config.yaml
n_layer: 8
d_model: 768
n_head: 12
n_kv_head: 12
head_dim: 64
d_mlp: 3072
vocab_size: 49299
activation: "geglu"
norm: "rmsnorm"
norm_place: "pre"
norm_eps: 1e-06
positions: "rope"
rope_base: 10000.0
rope_fraction: 1.0
qk_norm: false
attn_scale: 0.125
bias: "none"
tie_embeddings: false
parallel_block: false
init: "uniform"
init_std_qkv: 0.0139
init_std_o: 0.0
init_std_up: 0.0139
init_std_down: 0.0
optimizer: "adamw"
lr: 0.000785
beta1: 0.9
beta2: 0.95
weight_decay: 0.47
lr_head: 0.00731
grad_clip: 0.5
warmup_steps: 344
schedule: "wsd"
decay_fraction: 0.62
decay_shape: "linear"
final_lr_fraction: 0.0
batch_tokens: 262144
seq_len: 2048
doc_mask: false
train_tokens: 907500000
steps: 3462
dataset: "wikipedia_en"
MLP neurons of a small language model. Each row is named by its layer, matrix (gate and up: input weights) and neuron, and shows model dimensions 144-271. Each number is 128 + 32 x the weight over its row's rms, rounded and kept within 0 to 255. Numbers have three digits each. A neuron's up and down rows have the sign that makes its largest values positive.
After each neuron's rows, "fires in" lists the words (lower case) most often at its 100 highest values on Wikipedia text that the model never trained on. A number after a token or word is its count.

L4.gate1221:121146170082134127041163122145111240140150113141118140103149127133090062137150164103050099112085134143137073145126170082194086185162093123142131127058162134200125137175088196120143089106174131147073153171086144095146135090101089163175066108150097177174061127113217139168035086115130122160126149108132144092123072122074154083107120139074135101188149123126127136090123048114145113159094
L4.up1221:156109130099174074112162132123046136116145101086093083149087177151079094125174171117167173092190079157155131112137173168156156094135087045140193157120104167097176086158118112109125090164147084156118126167132145134145112202108136147085088079113203068115169118131069167109141126165117085105211128140240120080158100161146137084101111125166150135082126140132114181060124121126094157153193
fires in: "we" 21, "i" 16, "he" 8, "poetry" 8

L4.gate780:100106093127073139112116137148097135131118159099144135103077068133186102128146136135121133175141083153137166104123116192169079178132166100148137089149157093104102111146141135070204143121116092122154165092079128134156120164164132136093133152108117123079134141165100153114107137128117114146178141143139101170083104092123107109153096132135096118125081146126119152118101156122165130154152
L4.up780:100152087078111180120122139074113177060079114123142122114172189181116112118109109134095134130074105130141210149118164152093154140155138065122090095103122134166125161158100185141122104085107070147094115093193103162123149149062081123174100140140168113096147147134070117093110099157125127111113133145105116118145154124138094082123101154087125119081135159090150161091121104146076083146115
fires in: "in" 36, "played" 5, "4" 5, "2" 5, "from" 4

L4.gate1185:183156128083158146070185169188139160149113100116123099084099108124148086077086148108127136123105107107105154042142150116124058109087158098110129109121047118171105201129078152175156103119083206158136140138157150136183180144131120127151170101131119156085097076125114188113077134193157177119125216132146187119109143173149183116078114087071083117118171131149121137145125129113120115107148
L4.up1185:075090125103101156161149186194099121145124110171134110156093136112141124148135085158150143178133123138167153137078164113128105137121132054162098135113185068109159115095103164101148139109131128144093119155168088147056104157098127129102091192101128074071158086162139095136127115103220084114136120085106090117147122105114147111117168171176122127093099119146124104107154129053087108162162
fires in: "won" 36, "nominated" 9, "result" 5, "black" 5

L4.gate973:126161132145137138125112163120130110106144117094102148072112160100220125106131152163106109069135117079063129172176109135116182139143105169098108116178118141099124175154152090081141088090144121122132142087132112136214098131116124104066088140107146187112119091117161123117123077128120149140131107135145143122085048115161075101151149137082132115121030112121131128102123142156099154092152
L4.up973:121120084149070133119100148118206094128132124097155161150135190153085163152116104123119140122083200088136142093198068111095090159169088156193101050220154148164143191139121115104165101157124119045134140101096108133118157117136163133102129171078129172159168166145124131123091079120181121145100112153134100174029157167150121125118129151099139132115144133090130128108110114076126095034164
fires in: "he" 19, "it" 12, "and" 9, "she" 6, "addition" 6

L4.gate1390:168094177131153123149110145191117149164156115062124145061121118141132109067145202090158125186111136102070039112105118129091115092117147083115157111126070054096117137157161081157145100120159158155143177197179168125076149129134139079106130118194101154142053112100159139100117085168115132157159151110141135156141121137106113141150169080127096127142130129102104149099133113086142114121053
L4.up1390:139116184131098202102101154138083104158132148130168067108111141101137146152106170087064105140151148176073109094168132120103134134166177100175125136126124105073126093124125102169124161120125134089111150146178166170083175125133123062096135127112183144134108128097140109093119114139119089111139216054112152178038109071164104180175131128169116100097106148068112169154087140140103116167077
fires in: "one" 40, "part" 11, "order" 11, "place" 4

L4.gate1860:118130100062209084155106135147103133122175129089117152171138172125094101029117190083102141153115130132116138131125116071130155124130183114171082135081109099121144151169132111104079091182154099141120133148122126132076147132134176167072160124114141111140070144177143146104127096137097170104098139174121170091107104124131127114170114128083153098129134124062148104091131141118077110078107
L4.up1860:132116146104132139096129158097119131141040115109151131183200116146062138146127121192138125190193116128084106114090192188148092102122085172102108149140182036139085126054133220161085036114090133130134142137074091165081078113170098124178135041158078131146154144128128130125086102075146128128155146162103205131111187098099127132114133106092140110127130154146127108097138070054149085098072
fires in: "it" 63, "company" 6

L4.gate2424:151097114099117107090104124110124125141138146158158146097122118141162075095118115125121119124112103099177096107110147127143138150130108161122102135140082137117078145129140141101164030163129152122175158166092144112107065109166106154134119131137112133168148041182191154133125088199149138201079086113114126097120042109129132086134146153099096167150124102145102128100169090132119127185125
L4.up2424:162082108134173102210104103128122113105123129119097114139076087075128101187168124160123062091147103077158141133129127135149143104187144122092131173090119132099117123161094138166095154103153088105097117111163121135198096146083108108135142124108173190157109102146170117143118116178174157181119125054093079159123145152178162086099152122141082094138123108128128087122101144169141131150128
fires in: "a" 17, "any" 7, "z" 7, "all" 7, "every" 6, "he" 6

L4.gate733:140102164147142116093081186115095143092177087137129125191105153135154127097149081124144090191098127106120135098124103114181120111107103122106099094110071201139115154142067104068168132143121108127101155149095095077100100137171132146154132121055191089080104121126160162123107111192150150159135142127083092127160057148126200127090117150108116079127109118153094135123085108129179102166096
L4.up733:095169153169157069110039155208121133125146118139171109167134163120141087104144132110151078146126140146175178110110114137143070112070107171132186115120086133115059184169111149122104179129095132101109125128131140078078125129163174084098108084075105141077108163152107128153074164144128179168139160145135130130191158176112159144114193089183183123131145065101147192105081094071181113110145
fires in: "of" 26, "made" 17, "in" 10, "for" 5, "north" 4

L4.gate1835:143136096185172127075122154095123187133184100142162116048135137093110137113088111107152110163090107127138091083122151119142112109136136194082139137126129120130151181165157149109093114086155120117135142092144116093164093094113128155147174130108159139122088137077190089132085128145162141140116081127118104154066122149101160116132102125094114087170078094176140138176093130112171118135091
L4.up1835:129116117156110121124134148123127133115132099118122150080081116148116204078105093108160087137091183132106091091136135124139149122163089090162138137157125140130185120079130139135134133114149056182081125126097103083130057092136145158128120139021143114122096128118129118127131141075153142147085094121113116154111145107126153145147057157127108126089132128154131156180151147155120103138133
fires in: "of" 98

L4.gate1790:195139160164098122130111119161078142096187094111113112113138112079185191073140122126158107182148095097101114162083148157134113117108129107081163146074121084163033122106153184091116107143116149111173139139075047073172164134092123077095198073113123172095124078179153101135082081122125101127105111145137155111107093155163099070116106083122112175109109177062161125135127168159100080091138
L4.up1790:129132123049138255097153162138081155168069096143144134135085153084131078166117108078115147063162183176113131141139144120120122126122130165027101142171149077140158147149095117119123114137123090105094150131135075109117115160159198105191107137130131131047135130062134142182132124120113102164172102132133102175153124080135113133144227114127130081138118059125086150108159115182137178116106
fires in: "is" 19, "based" 16, "part" 6, "was" 6, "not" 4

L4.gate694:136109129149103176159139175156123123109133111132108158117170116110139125083136101099078216132139131122083205158112098109126140152082172138153078171161133124115110101154121138062112121142103194120112148097094093172115156074131155141143197122128131107136116168083109110052089115131149118157085083089131153081159122154091064158115071173129131109103117159143074087156121126114136126132115
L4.up694:122044124112132087105157154139129126117138158176177117112100144106116017079145074124081078100109124162162119169154115128144153117123144166116102092140136083106175124113119131117142114097100109069137138141161116104185070160221140109136103142138097083128141103081123099118145121082104126095137163101109141155094196118075161116116115135129105152147135164140074119113144119191125140097110
fires in: "it" 31, "was" 12, "school" 8, "age" 6, "he" 5

L4.gate364:083074165081100144095091085135079047073156079191127122155123149188125109095115151115145166120178079111112102182105120123098069089086113118135105045133099094120088133127121169102166098151136135103146151154132150154103105104100173207153162156091158095089125117076158188139147093134078111147142117142129135137101148129168074119122105134063168108123118140131119136096089199126166155103114
L4.up364:138164119127144130135190117138118147152097097144123137130127139128113121135125135070135099153130110094139125168175071090176181105135134171195149094070223150175116163130152139095098093120112092166117108107132043052144130135116130130121135092145135106135123203138136181098117176178178134143223155101134139116101127137131207127142175144193151081136151141138133119139069194165155142097058
fires in: "for" 15, "after" 12, "when" 10, "left" 6, "at" 6, "following" 5

L4.gate425:068109088129133131148119080160121100081187098163079113110118102109172094145119117103085063087124135121155161154171185074096157113156063102074168131169099134107162102145113143133120127199188140208145148191127117149145093056069143107071127146156117182086154112185120103193171087091153173135120095124127127124103123159142091098117176084106112152119086066087105092178127136177109214144150
L4.up425:127098109093118103191127164149106083138128084124119117091117123131163123117096091036110100108103194203182205157127121138136152118128115136115133197118114194162120168134176125148093085110171145126130114141130102093133139134131106144124129195196141195105110141082119128143134106114143106113118146085155128169139161135103134115108189123103135148182116115089150144099082162118153099134192
fires in: "to" 64

L4.gate1716:133135110117152113144109121129056133112150127085145126150095112152117149108106101109152192091107091101134186125096143151091121200104116115123127182115123096138094154108099125118149164167143195114134175162139137150087097128152097124130159107128097145120106114149108118123047099164148166102138162142127134120163089085143160132161149055124114094162110132161072061129116154147196072144149
L4.up1716:156148108159161098193136065143136121077105064072097083130163112134169089015092108138144173174160175117115154091129133147111132132107120133114069123142128098095083094119100099132143159123107140126109120094199121103114099116185151146119123076092087138172119125128110145112064162128107120146176165112131161099142110129107176160094145091126131113192141148168154129136163076137129105150126
fires in: "as" 47, "name" 16, "called" 7, "renamed" 6, "to" 5

L4.gate2613:168142058119121172191149168129169149153141102132046156157127105127118133117110120072103107154121119118172172150176112114174154105153103164129082132183178116178114116192145127081137168112110144131124124104130124132115171137127099088115159114153106161194119152076115150153055106124115119144075145053166156103196107176180065134096105124146114061129099139134140140127131107069126124162137
L4.up2613:113123079162126163083138154128173110137169103154154140129116092148116112147123114128120164106183221167129179169158137157162152160164147109161111118145086120163108122104084114091085134172107119205126100081119089158106040134157138105123113062147040086194120158078144139029087145161142125099154078134150141075122096110157100079149159103182083120112083162129147142158086095126163143159084
fires in: "and" 33, "as" 12, "up" 6, "through" 5

L4.gate1152:151121097122196152139142185103175100135126139082114151109097121125207126095079127105139190087118129107183109135164143064106142138143116125142136159144100124141170115115078094149146124127135099072139160161181099126150116141100187133110121188129096131112153142139174110111120101084104129119139147100143060148095159143140131153146142119107132115131053122083109035134095226126149097130154
L4.up1152:166161074128188095162130145133104129144120131120138130125128101101148105081078130137144135148079143169142066160159112103141151149122127155144086185119125145092093076126159116148154141125118147071148126115111085126103112126126160127106133156134094070103163156188239145118165100078109090153115134135145145101155074160080138160147123137086177098170093105172093072112138152165094106136142
fires in: "it" 45, "there" 6, "item" 5

L4.gate856:147061163182098074103116170119152118126113111115149134159069139142091113155077137085117195171064127125131096098154120138159164112098084130138124150118179110166134129091103102114108104137158123075169134154092165092111128099116111134160150099083116143090104133137151118108121063170151124116122069143143125161136073083127136082139089113087110105176107085137153113156067094088189110157112
L4.up856:153186119136133070106088150116150140091112126115135163130128176107089126153066154136109140163153157167102100133150222114181103115059128138116129018130139141127076131103127153186093141143136158082168140131137154136084155124131132077124128134121140128114098100142094121101137116207138192076153164149224226141171126136156108162173121089122071119190140133105127156106120126153118165163129
fires in: "it" 23, "they" 10, "s" 8, "music" 5, "54" 4

L4.gate360:119140131059167139196021149223141110162138129081082156158117095076135161109138119110088152135130083142128128099158107111057148115140176176123147211111064146190091138159119182086151108161127139102144143117180134147138105112147124126140102114133114153124177139132097157083071121098144121073176120159118150173142125132112160084119104051130135086153122117105100181104142134186127110076131
L4.up360:115136098159120098153141110151092098124143146150128148157146165131103117103203169151091126157085157111075140163114130160140150147104153137162166064172110127124078143120110099120130104172113105119103146146180157103171078095129118123096118125094173129132076138088119138115111102160151163187104150092136127099088110127113127128181069092121095116152117147127101128066138145159167088157139
fires in: "he" 29, "was" 9, "she" 6, "from" 5, "later" 4, "played" 4

L4.gate574:125074157123105106190082144141106130142166144064109190122106142152166108170154177100151167115107079144082104168153167129197126098140171162190040118109100108119111158129149107099154110149130108158192167147118048097066092131135143123124117215036124135114115093119110140174157070152196123112057127157152169110122107116098136041089129091096166150121081110102117122151080124106152081149156
L4.up574:122082159145097182149133118143116121219079065134131135085097132100125109099108100207114180126141118098123154097127116116110125169156197159149139111080138139072126145158121129103145120125166082140143118122154120099081104156097107118140120147085162160132147055114151125102078157154119107104200114088121123151086138079143136068127173118107124103148175100131131165118121169181118146161117
fires in: "first" 22, "second" 11, "average" 5, "lower" 5, "show" 4, "recorded" 4

L4.gate132:204099142080110036124055147151139156130180134102097123134167137144167140072154182117096093149101078106102153158167087137095176124113115138143117114126138141131157153125161146126087189117189135125090164166139118065121070112110131134105165144080129083113127130108132124134095112132051144185131096162113101110134139102150142156175083144155126171174117124155127116142116140088196090141108
L4.up132:113089108128189146142136112117161137082130133127094119203174133140073158150076138094152156093145102137149135104088171154141112105120086150117147156154084187140127128090088106120124105115110172197128118129122088124158126155123195118093129094149156153097109110106122139133120117123125104124114147116156106116149063129087154109134080176135161128130114095116151119142095100166137136122090
fires in: "to" 17, "in" 14, "of" 9, "place" 8, "per" 7, "by" 5

L4.gate1925:181072145091090168190162111097096162120103084160174245096131142134106093085064189082169159148079126151070142117104118116095105121173094162135114125103146139159083118187123122090145082143076181089104168185162100124106140135050131141155128141119106174075132154121138075104174112060119124098142198103140082194099148120128161079116173132106179101154158108097061129154078164099186068107087
L4.up1925:131099023115118096158115082071122062138128111124175149129133142153132084126140103087055150151131132175093147138123077107113103141142123090107138094144116159127146114209135111077163101144123169140139147135089116185214116145124171060119108133095146112130086167108134106170113073123135140108072109075088127120062143105135117151126121155117125129113124114143100134176127128109127127073106
fires in: "which" 30, "it" 23, "what" 10, "nothing" 7, "everything" 6, "something" 4

L4.gate1633:143131151142116068140083182118126114164144155122140123100110111113140157103122192147156135111133073089111111098109118128103140173111123149169082080083114143109169151117059075107139026110162161120159157095167191145150086133176114167105106161139123181061096162100119098081106079122113129145144164112091132156084105116095129093085114129123183144095160122102087088111123186104142100097126
L4.up1633:133037022166166088131141096154193111116120104152116076184111113145147197088065187118166122118160147127121096125145141076143130139124161073140156159125115126135179130078109097088142135080126194098124122144161145122108147176139137140152102164131150171135131114147111092131114090167141133174171132178141185144058152149124188140129106109123159115140169124149104104157181161074154171146123
fires in: "is" 49, "was" 27, "a" 5, "are" 4

L4.gate1838:163111155151121107162115120147051146162201092122099149111128149110110136084100220133096113067108097078118127127179076100124126143104132138100132161075093112199190105145102179135086162147165209092150132113048105083147131087121132154157111102098113128131126170138103170138074096105163127125096151087097088127130094168126110192106102077157176210170116102159098162103119142067189124148202
L4.up1838:168147100138091147168174142100115133053135075104091124140081184077142210091174136096163077099111201139127161122127065150116130097103106134152133134066168140122187115106141140128083149098110162098212129093136126128042113142140096085103139118138135131170136141150105120149134138120119128121112130138154092138109169140157131138071060177119093124139171076112157114095087157081103048181157
fires in: "and" 67, "to" 8, "extorquens" 5

L4.gate620:178104091103183115157105142108096161141091158160127110152103066115110135109069126108150171142112061091170116129130113090124066147138055144174148189078135137117097149090117101121143087134137152144107152173167127089098054178102136140136170137156138155077116104108157122215159084093126118166186097129097172105151134164139102136110068153073156109138118177112122070149117172154137116123119
L4.up620:102137133157081109176181089150138212174131147122130138084073133156116133135124131152140110140053150102107107143060140122096166148198129122082119090148115098188097120116101118121116136088096153133080120081114085109148100135116060108069081185181177109067069073148169163132076121129091125131139133113127124163141117139140130138135125141086153131117108154134132171137104156149144145080118
fires in: "1" 37, "0" 35, "25" 7, "2" 5

L4.gate1082:152097140125171089104097099128080150103110136136174125156082128160132143150087133143160157136130131109111143148135147098172116120139134106142154144097062098179104209075187135144058109116201193135135128140156061123101054153147180141142145155163165122087119114116089119125154131123086129137165108087127158145086159132075141140135122102148106191112143097167139094122123101149122148081171
L4.up1082:123099130125165154147111152110155136078131161132150125117181136088108108070087152074066171126197181191118119119137144103070086087137097144037127132114147104099075079136116128130113192129115158192171111128151160143100071144145106169163091103172165087116088121137109159076096159135104162100197192131125116144143144178140090134125165107095142085121128142120104134159156105068117032104174
fires in: "which" 42, "2" 4, "it" 4

L4.gate125:165135170110141123106144161088128170130147124114150128151160175110103144150063099098181165125087117185064102107122177109100094167144116053105127105118145105165167165169101067158159107189147167126118148138134124181144148069130138126086130115159148147129121114062146122096097040162088123164110119088168152134162084166133158089117116064071130116141117132147132137141145089125176094129100
L4.up125:105127121161130120099214202124098134095110101143156162094152091057094110114138110105153151188159136188095166155151089128081139154141133107051081062085158145092136120168111130179151110148048120086128133130178119152107126142100118142144087054163148127105153125083157161101105108112089140127162200125181125101111127178124129121163163096131107094148139137124109186120141099124144101200104
fires in: "i" 11, "we" 10, "them" 9, "family" 8, "band" 8, "club" 7

L4.gate2128:116111078089161085200112159148132123116083122095112112110126081147140120098148091108157114160146148123100138155121093135125146128137161161150121108160141089121108104100172051135109158122114147126129167090131123173148110133164145116211074093117156155121099184113150143104086090119105091176097142121137130112109114154090093189105078095110134144143044116109108072105105109110114082193143
L4.up2128:150060137142114143072167139195115165122147145092129127196126119095091088114124087147117077120135104096072176131131166093118122131168111151124135152142167095107184177127135109118170109130115078094078127110122183132128135088117101141074135132169039168047162081155159145129140118092092140136101111166129100121087146084172106128155127104140133113106188124083117159119133165158162101084098
fires in: "footballer" 21, "team" 17, "club" 9, "single" 8, "player" 6

L4.gate390:102119108155150153125142151126120196138138109165139192180151090118113089181102093125138081140096146112161120116121082123237110082184108116145079102130109107158138154159133160116098127111090111163133138118139057139163113101055153112183180139133089144126156166124133129167104147159103150184143138127048147067095087095090150086076098092163136120151121127120144082102130096111130057114090
L4.up390:144095097170216189195067181112071158125141136090076141100113110111066125104169104137123092132147162091074120150102152127163117098083180157177104136127143200113103104063095162090155170166063172103086126140134148119102160183147129174169141069099114106098128101102114162148085116098105153134104141138142154143116109115102098140079135148153134145106174139111141188150155126144163105181157
fires in: "of" 20, "1" 11, "one" 7, "0" 5, "4" 4, "2" 4

L4.gate1214:124172145135085120139110178155106154128155131067070166118107140107066166131116132138170095119073107118130101108122129153178133158142165077127114068146161194114144216112204172071114087142165105046150134155114134110144104112205113194119148100101079112161097070182126096145134082142110126186118102159161150117071138141103136094170162149133121088159155159135053143065135084090114125071135
L4.up1214:107123136154172138120142102177112068116062113131186160124130129144183054093094115106097130137139120125100102185161183151088135098130128102139099192108092119143084150170114110091165163185122118138093125140113139127081096122114167079151142090132128115095143095169139140077117106070192150107168112094142141119135136148054100158138085126113145095142048162155117179121174078138134136151139
fires in: "he" 19, "oil" 9, "there" 8, "works" 5, "she" 5, "they" 4

L4.gate654:085122095154140134146121167131081115116173173089141150128155166177148118107157092110164093085111099091160163124095082093108140120153219183121066092113103130124129123118118149070090087098086121131103160103116102085168093143158144089072122120175182118094127130140112141154078140156147120152121120113118117139157134183163132111082149132136152112145052098127104129130143155181165105051145
L4.up654:157209136131099161164243109102129161125147125127124152148113127159159128116088109150123135190134193195125137115160110183137163109086112111104083163148139151151033129082081185139130082159099126130099161193148117179043130149183125124140085100126083127113083135117157173097095135101198126088117082114111151135171075125150123198154114125108102167178171100117144163129135078119147126127107
fires in: "he" 24, "gebhard" 10, "as" 8, "she" 7, "also" 4

L4.gate189:191179158074157091120122144076135126144157117117120171084147208118187095110126078123091180124117176143081155127170111116107154113109139098063158116080139112145104161187087103092119096180125151114133164101144117052144102060103069126143122089226111102143081130106125125123079092098111144103129139027163117132112076183166115155088124050075107136072058122132059069112114114136146098159142
L4.up189:141150117084087103177103100082115136166104149163128146091065139150131095174188135133122156128154108133158097105131097117104189139134171144102150092057137132137115097126133147148097182123089124138072142113122154088118195136154070100125109100177119118149088147125105103091087174132115105143160087086150129151118164134143147190162105101146110180093091165129089104127181119103146203079152
fires in: "as" 22, "also" 10, "than" 7, "later" 7, "not" 6

L4.gate1853:086075119140145085091086171071134169141122166119125154167151108136154127144161092117142090181158075075152120168101106097183126160102109133116083099130154124183068166093151136089098106143081125156134192139159112120099108124132094080125148186155141161143136167117139122113077110099184148201068139100128123091121171094123078045139133138107105087142187152100093083152157240175126140078093
L4.up1853:130098116141084077142141105145150135176033219143134114106117047089175127107158082104152081162129089147115109087123152062159079114125152134053159148111134125125093128188211124154158140101134115140096128122167164107147080110149116184119136082169099153130161117098148103130161111177169155144116192152089174149080094154106124106120141162145141081200141097151111097141116152158165096069146
fires in: "9" 16, "2" 13, "0" 12, "12" 7, "1" 5

L4.gate2189:122149163154092143132130146167104089157119121098109157105047146140173149100120120129084152125120137112093128134108114101103106125211085089175106141138084141140121109053131131142099003142090146160136146170162135118162142133193134092126128137146134163113118148154129102138098104124092166140097121097150138117096144140110151152118162115163142169152116059092115139147108140127113088195138
L4.up2189:129097160126182138113166019099134197160127095106131101144112132166083140116106120114121122134114110162102125143146162137119093149160102108039148119148156116113150132151125095159164161121104151109072139190169101130122152169130133124153147092158151068169139130145152144146118126111132123123134181122132244185142179085152118095118076110180092045071161133110117150162163124169169159104133
fires in: "is" 22, "was" 21, "were" 19, "are" 15, "since" 4

L4.gate2597:106125161171146112151143165090092113134134170126166129103138150164098102101178060145089143168137132111152158119174135122150115108175119113168121081112074172143121150198072077107160101097074172156111134119091106086161117083136078121087139179114100147123103121130127078126116174151104151239126114139150108154092096057179092167130116158093118093190105113145094152128109146104132120138082
L4.up2597:134075110106144129182164093179098146164123085151113140066114092128182133204086102158132100196089107105101171188139087160096129151098134184107142164149144158189115089100090116102116160164128125124094119113140087087128115117113137093096156140105130226077160136108158136163080129098120130108157112150130102117150134131133144128158084087117097115094129131125125063091078120094170166115158
fires in: "for" 24, "to" 20, "on" 17, "in" 6, "over" 5

L4.gate2339:116132131166107160180138142200092135072162132129103112131122147134143068134126117104144109162122117149121199181182106144089206140093137172111116097121130139103106114160108096070136088186094152126083155151170134091126076129114111130108134067118132139123077068084175128142144093105104182124122159108132140144149122116140128120058122102189141112127078129140089112128157129168157158101135
L4.up2339:115141101091153148078119090118146147111140138152146180171129169133195103146117069132087144109152212114117157159166109122084152149136099158144110110116153084147135114134100103124221087156147119168119118112148126083145123108099172118160122128141141119163087179081151076136146114146138138134084103089131193155170158096053163145085121133121181088120086108130156123171185156139154124120106
fires in: "as" 20, "and" 16, "following" 6, "when" 5, "appointed" 5, "became" 4

L4.gate1323:145141127120109140107140135078152161109115145139097119157157109169064158104096122147122149133121102143089096074125119089125141142117169076055142066097097148172104173061078058153177169166149122127115175139176061058111177122188152110126057105128140115152090096142144102162132077130146086138133184116038099128114175078168141098173114095164142021140149124172135111130146151169153133054108
L4.up1323:099147141188121125099126114101151143097148073096129177141161110126088115137160148176093178145116102117169141135157117133144097136185139185188114145109151168147050121184146101132084137129127107133106146089148114169166116090138149118123148140173122114147146120149101126071075133121086152122122109095143085125165060122163132180063144115172188129153160114106184159176159162069165125133135
fires in: "at" 16, "played" 10, "for" 9, "his" 8, "0" 6, "s" 5

L4.gate1722:135127139100123127155123141125122169151137109122055130167088086128173087173140114135161135158150144068155143162143132142224158153149147109132108144109126142137054173125157160151095079141148151166160135057130176163168173104114089059102150122141115175174163050103125133096109109110112077196133128161126151136130106074183133138137177149105188092138111149138111119102200151155144152057123
L4.up1722:193118122147134151125155107150104086167057124132117123159117170098121091073139123135114121136177134118095148090107116122130124177100142125086134093178122187193076108102154124162108171132101157153083154167118107108112088092171095113168119134097011104161150111146120201138152154121127133140129109109121209154100155136116143144130116122143143135087126132105109063172090152114132151125133
fires in: "to" 24, "into" 22, "as" 13, "from" 13, "called" 6, "for" 4

L4.gate1906:106147077107069123080157146187088140135205091114141128116098130110106145185101087086101130133172153135078163116131138097139107123143114126085131163137104175154078152195164114058061116097061157192130155092146100140130146163152124136114171119148129151109128161084168135089088110153078168115144113122119119104104126129149162132111092172147133089118083133140099150112164133148124129120170
L4.up1906:178146058161175143152125109120114162093125147111140111074155157144100132103140142104108095153145102154108107145060111126087069092105112131139130129070171119158171143150142134086121149131129060131099109105137120171172105160142132147160130127109164165178145110162126174128160163126129189152137126131123123078153100179111158115125112149140151123096147131173154093092101095075115080140099
fires in: "1" 34, "4" 6, "11" 5, "2" 5

L4.gate2646:103096108125116140088085133101125099121200105110172115167142087109081153182093255038089163159108087132039093145143156142195141136116112099106133151147155203167077129114166120094125137107136156119130161235159106124136158126118112194165121161076121166175130140114103121125128092099134137183127123096124114132160172201077169169057106155100162162112085158126094117080129081066129132133148
L4.up2646:145106125154186113122151121169056107117115121128113111102145125170052065110173136155129153119137155116092139148157084176078149118157120096114142132152080166179165106197155080153067112118100144167120124133155156103116117154132088150102090109139107121130122111118117173138091128110116114126108187185138083179137146146097060141079127082103127141083124122144127079096099106129166068123138
fires in: "song" 23, "music" 17, "track" 14, "9" 5

L4.gate3004:126145147118154136117178134102127135140126143128134151121080141156115125127109105106126185129141123127131186100133124109102098201159107162088161102151112137130114126126106145151128107162102110136159152115162124107176097072192128117192169101096165121165115101123076133145115102155136149099130131150124102141081088146111130114105125039099129118138127123105086119099106089106134116126134
L4.up3004:128064174178153117134081083143128109217121126127102105136161194139177113127131160158150099185154137128167183166107090177153108112103146151142104110108159094152122146159080107083181089090119095114084111184111113111112086066118107161041134156104124187087143203097137205189131122040136150149131115098103160132186112064166104144151082160172101122111098132133142142128155128097135111148087
fires in: "won" 14, "telugu" 13, "cast" 7, "nominated" 7, "short" 5, "kannada" 5

L4.gate2362:116117133090135123086167129094133183119170108193141175113125181091110116156102144085090167071088160165160114132118111160103106195126138116141197114101153083118168100096054123120160157177158134128111169229148103046160067181106156160142143153106161135112098120161119052184131115162109140186100145141086061091107086117093162162147126192128141102179077113157112158154161089162218164146104
L4.up2362:131076132182190151194076151100091084147182178147096166110079123180173181133179137117126124177147120137127106136063138144137082101151140162143141126059120153126140151121097103114146111104151145147160110079118000121114153104107165081179148164192078136137144126068139132131110110107168138152205134146120110129092140109169159089089124134116108136136142182095153118207082119144176106126112
fires in: "0" 69, "a" 7, "base" 4

L4.gate876:158180113148135109171130106138157218191180108167087138138093144126088141160177088112147150114140102135070079169177072130123148139120115200130144140092102191154124166155065137093114128132133139102134153119155109103128185119119091146153115142163109124133117147090202060107076077108109133120111097103182147143131107137142104110142167088130129115137126158143086134135140121196097138075095
L4.up876:135142144165116128158139124108141136125128098104126142130082111096169165181082137192147110072165070143089110184097094150124090126152207109229147116116123105095167177108127126120130147106105096150123146079147110130098112091110159121128224125113085152083132116146120086048165114089172128094125128131151078150149187101167131062126151132164107077113155089100140137130106134142150078143121
fires in: "first" 24, "following" 10, "second" 8, "who" 6, "for" 5

L4.gate2987:171181189101114158173191132136092080109168122091099133129123120150137125112126122063121121171079117199062129111121130162127118195140163113137110147134125101127087142124075101075075101114162144144174155150110104075150100174105106153101118083086130179166094084121137086143122100131185085168109133119186128099108109171094124093087108102126148140137046143137089111128126103151123131105133
L4.up2987:144070094125080169099086118143072116068160106088081179093130159130119153146141088102114140145162147137150131112116106180115091181097138103122177146108129125118130148093116131098110128116130162111180141153169178115106162118117133145161155149149098146172096171132124108082102129151128120129115103168147098118166112127146151112085143151149094160113194207122128171137136130133106126124128
fires in: "state" 36, "county" 13, "national" 10

L4.gate779:166195126148125116139123146127114170127139136096083135161110113113116108152076117188152127161066130138094180136149132096103126113146071103116168163121212160084163142162145090112097121151176150112120152118124135098076171115135099135146147105126122120129104082119140154121145138137103175160091119152156143103156115109111216152105144088142081061145093070120103105148111078076114113161110
L4.up779:113133180207093186138093120130097152121114089144087104187162161148157096126130165083180175145154138143145082127139073106161099101108151124098123148082106085061099110182108159073188117112132110126067130134177167147097152125048092167120117147127092136151120134155202111108136128177073110139066140138194105141166106190177096107116119129138149142115129173149154160086116112114124146123098
fires in: "and" 47, "or" 22, "of" 10

L4.gate24:141135140134085153135093104101136069129110162076145158118154112115165115098122180129091103109121159106159099107098140129063148126144173090134143106090136128088095130142102040081138142134126154155145127116142136040164129100158102092110153079101162131116119169119133110117147135183137172158096092113138170109051011157075193081178160132165029125155077100142092163148098052173093142143076
L4.up24:110115089121132119135140138101118100078100169152106126138135101105223117103141165147189174123150126106103130141106182135133137139138156149107126111126075122100094123139140116105131138059101111170109127130116145148112090149197129125130156168043125129043104090136143138142101138163134117119115121119154143134208114177119147090128128124088142195112112079149171113132084171171083066171151
fires in: "and" 24, "which" 9, "not" 8, "no" 5, "then" 4